MLP neurons of a small language model. Each row is named by its layer, matrix (gate and up: input weights; down: output weights) and neuron, and shows model dimensions 112-207. Each number is 128 + 24 x the weight over its row's rms, rounded and kept within 0 to 255. Numbers have three digits each. A neuron's up and down rows have the sign that makes its largest values positive.
After each neuron's rows, "raises" lists the tokens whose logits its output raises most directly, leaving later layers aside.

L9.gate976:097142161116148095106112080162121137158146148082086147151106133095159123110114137141139146182096141158099149092116155156132157132129133137090167172149116132100187143081108096145152146099094139101142138108118144141143148163132164123176112135106134175130152117134116154154107127122143121182
L9.up976:125122105102117159147135132127161125116073103083125196130121153080165123136147145136149141143160130121129118119089154138100077122123163132143125178167120162138141132113128136130107119158156090139187153136151160124126117145162129119143125130111110166170165146150165158112112160147155125137
L9.down976:153156130103149147140147147116142143150141141149161163121147184081125108122149158108125125139137180172106157122160130139097127145154159126145103141144088126153133129087098121137140117121080107129143163140167108143126167134140119124158139115140130100115151123146173132146112106133097144162
raises: "ris", "rist", "ern", "rine", "rim"

L13.gate655:133123082130185098111156169106074119130142149156085094170121192133120123088161132141119131166085080135117120135123113155107139139119124099107128139067129125141147107163100114117166150142117179129190108137111118119132123121104139121142146150132158173128138126157117163172124126142098130122
L13.up655:180131122147136116103140151136098126103127110111137095140133104130095105107123166084160098131094132099138111065174108204110148110123123099105133123147100161138123165132160110118135104094165116126146117119170152126122153129115161152158155140140114152137128102163154144182096111147140099137
L13.down655:094127124147107140128146144126107127064129114131081121119112155128152112139101129097146105173098149139109113124137122102138119117108120138133093171144142147106107101136106140141120190110125106129114157158144140123086142146111137103081126159154119132160125176111117139134199137132137184090
raises: "oc", "oz", "och", "od", "ob"

L11.gate340:141128115149137131148070098108125140113092112107115097104125148182104138133111149124140125135104160154142171129146177135112106137127170109133138112175107119139098114129173128139118117062138116139122157144145131122114136160130117168157156108115115140108098113120149138175128156162161100150
L11.up340:149122178148124110148081164134139145122161081104091158109103155137177109153166138139097145105133167123132109127122143165168132124148120127117113113112081142183143084129109120150169115159143106101122116094118125139163084140150127124126126153103127108098102127153131137128103128146149126147
L11.down340:128106144112149117135123148124127123103101118153123101120121141122148125121111130124172138154125109159130144138119132110111130123125122143141090124133110087083082137126171155112139132079126125107119134152123092184127160155133111138132122141153119182113110114111114119113111150108154095119
raises: " during", " Location", " as", " with", " throughout"

L11.gate10:136157141117165165149102160119167103158109130131132127128096150102115128098145142113140162148153134086134138168092133138107145144116085116137131125134113179120139100142151113085107122143091078097141128085151165127126143134135130159138092117088117099137184077104143126136078146135141141182
L11.up10:126115140174159158179145127177132104124132105165166151094143120115130101115136074116113117089098124128158123110121132175156152147104093150098151141092168133115144094114159176109138138153109153122134154131151145099125131112120122150111079149143130139104127130107168100168135162102116158142
L11.down10:110097185155100170143135114118118117124081093131138139139127121140128143059125101140146119100135101126122153170153127121122144137125122158150070104140122174107123145083158158121123124173096123142104176112108124089150135132097117067087100136095150112093171118107156124113138111136172167141
raises: " Court", " court", " cour", "ension", " Office"

L10.gate88:143107138111169113117133158129142137099125126155125117117132124119163147092170081088127113103132124108143094121145139137100117144113162086115129099098090090116126171119101136152123052168131150178071155141121164144121148136125126129099127119121162144084124049135100130134104114113132113126
L10.up88:137144124149163164118146128140083106124120142138140112102107165120151099127168101097109086094120179112130116120162140130092110113131163142149127137180108095144110161117116110134117131137143162127132093143065157115126118115143123122083175138102117145080157110127168095112121087116123128173
L10.down88:150121101118153121135105159132134171102116164153152123101157100117113120115114138141164126119163135140148159154088164145127134101097085112162122150138132148130098101149084118126115134095139143127130132090101129147151161151105159123141145175111135160123103122127121125161105149114095120109
raises: "ft", "k", "king", "ke", "ks"

L13.gate872:144107113110116139156156119115113154128126166091095141184108108125116153128122088147150118150145108123098155174112143136152156127122135200084147138126075126137157129127142149150146138161135152141092131146125151146148104161103109154111123146121124158088143082169111111136108120116129099165
L13.up872:145152138078115078102126167115104158124102191107117159125103093109119163117145131136144123122120129144109096132102102130149102093133112147121114150118092087169140117120097137120134138106165109149126135120135092118077125146145189121129109140114141166120068120128146146142108099140109137124
L13.down872:124137086150116113128149118130151098113120120133126123129143128143135122164124151157146067128142126103108136134111102124142109143117144126139110134126139164131136137152141138110155114124151118139137088138151139129177121137170130119150122123118111141148147142096130127093056119121128159099
raises: "ary", "aves", "ato", "ans", "ese"

L9.gate224:098121155120135153119122122164122153119136153163140111074100134143066119124117128148114096090077136098134095105179135091138091131134126132128164115119129118094119154116122118128125096108111135128152146107128123124136148081118169176149108167132157128105139099183158138139139141180125103144
L9.up224:140134131159109133089132161140122098130138171163154113101098128141073143138148098147126130122060167111127123132176124099109135108127132147116119144129127118118124158135145135123138131135128143130125170161135124117150154095102128139139136153098139148117123152164158126112118126154116149154
L9.down224:151147117119143129145123119092142101126092105087122158170177117089184124099109148100135163145149110172142145121087139140126171108133129119133089128122115124157126125137115135113145147122131134114138103124110121122133099155125097106103145111136116117154130120071076103115123144078130118107
raises: "fully", "oted", "ped", "ably", "illed"

L11.gate750:116134123131112113098126146109145144158137149123144130086121129099148107138067132092109123164126094163155114087075116136146172137159135108146120129130107162145147125106106129119131091153106114133155092124134088156132128137146113128120124127155121102145139105070101149106155141099139125126
L11.up750:128104135130121094159111146144125129125118069098127173149155147148159105125127143140106146114148116150153131119068175146132143102140122057166098126153102130110165123105135116106115113163109093137132092114122125120140130148133128161116133089125138111155140148096088128106109131119140122107
L11.down750:134122127145139099140142111132134142125139092085143141108158133142169112069114113111138117152160120141151146107087132117150167119150116106102107103139125108096132151127141144096105133153132104137130120134120121138130127136132111119140136133104111142142153135048093143130125157083104122118
raises: "ured", "ounced", "ided", "[", "ently"

L12.gate414:142104123078089134108136111154153137177129117142143151124148114102094088114114155071170100097108129102107062152129121062168168086142102128156136143100133122113135136134135124149146112123109133093136144102089153167137120135104132148172130130100142101129137122115111114141118160119096114112
L12.up414:109161127112164163136130111161119123122099101174122150147109134148119098120151143078112121105139136153107113117126118139167102108184159157147133148108154164150129157162178130168070121137118057130131151136107174114133111109122113121121153118103149117127126147138144155150113094124122119147
L12.down414:143153109130122130157093131124124088108143165086085102166125166146162122118171113121080149140157153172134094159146109103114141085135123144109120150155116117083148129111105117114146150111155170106136110141090105131085139126120130104069127133138132128135100131194141123158081123133152096130
raises: "ged", "ken", "bs", "ges", "kes"

L13.gate3:080113115125160131165145114111083140091142121085106138140116123141173159148134150125137164106122150143127109129145105125148074173163115127111167116144136124152134124127136134081150083120094130115100111120135098110139124093146154131135136095134106195083176165101134127153181122158158096149
L13.up3:074103113125154154142164146149117177090151146100128161127147120146173156158128177103117134108114130131104084126129125118125094138187125130109159120139143161161128142116111113099103131132111125129154103113114113093117096114131141138105099126090103164130160136090145129134127141131137095117
L13.down3:192154126135108103131110141127152103150114080151124096129133118133085096085117084121134113115126121128157139127134136141158175099067123111152095128139126105089135116099152161181139155134159142140104149134117142181139159148116124131148130127153123089170079106195116123143120107134144135105
raises: " team", " championship", " tournament", " league", " Team"

L12.gate838:116146123128102172122136152116162117129151118157090149148190147117126119146134131158099112100104101130142094131136116169132136137147119133143132094147129080140121111117084157113167144105128132176095088123091129139115075164131124137134115124155107132133164160146130167108177097135135104122
L12.up838:140145113092092155124091112133095130120114115146073104173086183073111126093129162152160160088113115108111136138130122122114151078140136123155147157146140089108074134145098162135145116101100120132098094136154098158140115138139103165142132094171088140136159182137089143141157121144102145144
L12.down838:138105142151165125139140099153118144107144139131152132139089124158126150117134142104139108131144135146138144144122134095130145125114098108094123136128139174130127142139179134104131146126119117099156152153164144159123165148143141126109156102121180106128104129114117101138076120094158137182
raises: " is", " follows", " was", " has", " appears"

L11.gate806:129173098129109104100148102142131100123128077127149111111158142105112114105115160107115135175157131137142100124095191127159105129130159117100179126139148089117136111169101136160126111075084127121184134133108151137072168174136121139114105140107087099142113117203139118104118126147144147142
L11.up806:157161101090101125101112118158103131107145105127147096137126131106151129097137129149158086133143084096098088139107103139114107121132124143124139107115174087101130146148147105124124111119117148129111120121118141130131180153109139127140115148119097123096118099133184152113137112118120141123
L11.down806:135091107117159099164123127120110140131104132097111134151114124137141127152148078139144142145124134132093115119171034140137174122146119099122095155122095141146166112079132138109098146162129134151143073117146131137169068127136147125118119142102143125133138143109106100124139110106146113127
raises: " becomes", " provides", " has", " includes", " is"

L2.gate255:125117110139112111096116145137109127104158139135110176118139143140121163145104134099171154144106128108112127126151113147124140101130136139096127114120153142097114139165145145082138142107139148125176122114121068157098175150153127097128142088123128139086114134148108186150135154127153148176
L2.up255:120133092125131111155102132115079125108143120149121176145122143110141152087102134160160116148114151147155175133103144121113140076133100105088131096175122169133089150110156142155172138087107138164109151101153085107116182140131083161146111146153100131100117137141138161157124120140122096113
L2.down255:132150118123094164124143166175147134151159079111146137153105133117112179119150152141098139156116131140093131098132133139148110077129071113103141123135166123070085157089140176114144111107137170117116137133154130128098144121116089138137151145144156141106136135118119148101101139098143118148
raises: "ious", "ific", "iers", "ters", "cel"

L7.gate853:146110119143120175115089126129137105119171133148128122125184113137168137117160119113146160126123129119132092098115123097128098117129133092133137100129163121149133137098157115149105180133090140147155120178112180135136117098125129116141122167155123125156132110142091139182134156187118124126
L7.up853:154152121138143138120150119112110060123141146109125146100148132094110135149101165113124111158138116111138104098110175113093134104160145080131110101145146169126097094134124152144100134125149170173105139192139095129096085157089134106153149120132141145171127098142142151129135131179149146111
L7.down853:101116158143116136125075124117164064144147081182146169132130115098127138139141120099176147122134084141134116134134182163111130076159120082089084132132086122143150131127078113106160136137089108179163067157150125102077097081088163120138175165147153112129143099167103100121126139168128114153
raises: "val", "ux", "va", "u", "isf"

L12.gate701:169155108128123140163118163119152121147096093122148117139141151126164142106129129064135103082126153133146117171109105137100104102139096151113111096110121077156130120111120161120165174071094123053098123164161113140116127163122110148118084118171117154136147116098124140121120133115161152177
L12.up701:114152099135168113152104111125124124093099119099118103128164161141136130146142133111129136108106128110119107139150106151151150110132119135124125075118132139153156129120096119102141129097159179119072093145126110165108111157159100128155114149100161131173106114120108104160094128119169142105
L12.down701:137131126159133144142120133093143126135107146123140135117102102108139138137154148120108081096118175151144143168108151138164078163140120172134110119117125113128125123129139151095105124101121117140077175215121130104110155122137110097137096117135156112140130152088117152066097108134120139109
raises: " giving", " making", " saying", " holding", " serving"

L3.gate903:116125144075129156114160140117116129149118114125112105113107136110167149140141078162135086143078124111065169111122128130159140133113104113153131169164093146096119146108139148138113105138161121106128134131092105117160111132116068134116173139133148153109146131154119103127162116090127121139
L3.up903:126128104127130135085133135139069151119142118083156144114137157142149133168160124130101123130122133131117175145139126123168131097101184109127181109123156163108096128129130133119097144137121126136155134102100116146117112116110130088160135134188112127117093114139116101168120119120113159117
L3.down903:115086140147161151128146130139093104120131133093164086094141136115131130141127094109113146099117118126118176150112164078120150124159175102112112120167123150128100148090092098150129095157115157102156175125106117177146132087152149148129174146129111117104085165129086117173114142118050141143
raises: "edom", "qu", "ower", "ke", "owers"

L11.gate108:137136149114119069165096125131130145118127145109110142107131162088110139105154077107154160110134118142123162130113167109098092133162126116129145122125135101170156125137137145087132161144154124122113117141123152083102102121149133149172145144131121160073154144116161119130144168149124088120
L11.up108:123122164104130125115123130123108079106146137101118132084139115113139162119119129098115138123091160135090133104132091130163101171129128131125151144125137156111120110117147129120117112085124137130093132165139149148099110144143125143142128082132106121065142164109095121138108118184155125091
L11.down108:136124165135096143127141097075134103128167131136120110127120121107138106121110129109116134156128102143146167133127093119123133103141146165107101120136129164145108125107146112095095133096088170164135091157109156104107129107097091154140133105129171148104201129130114132114110154128176110136
raises: " army", " soldiers", " squad", " Army", " troops"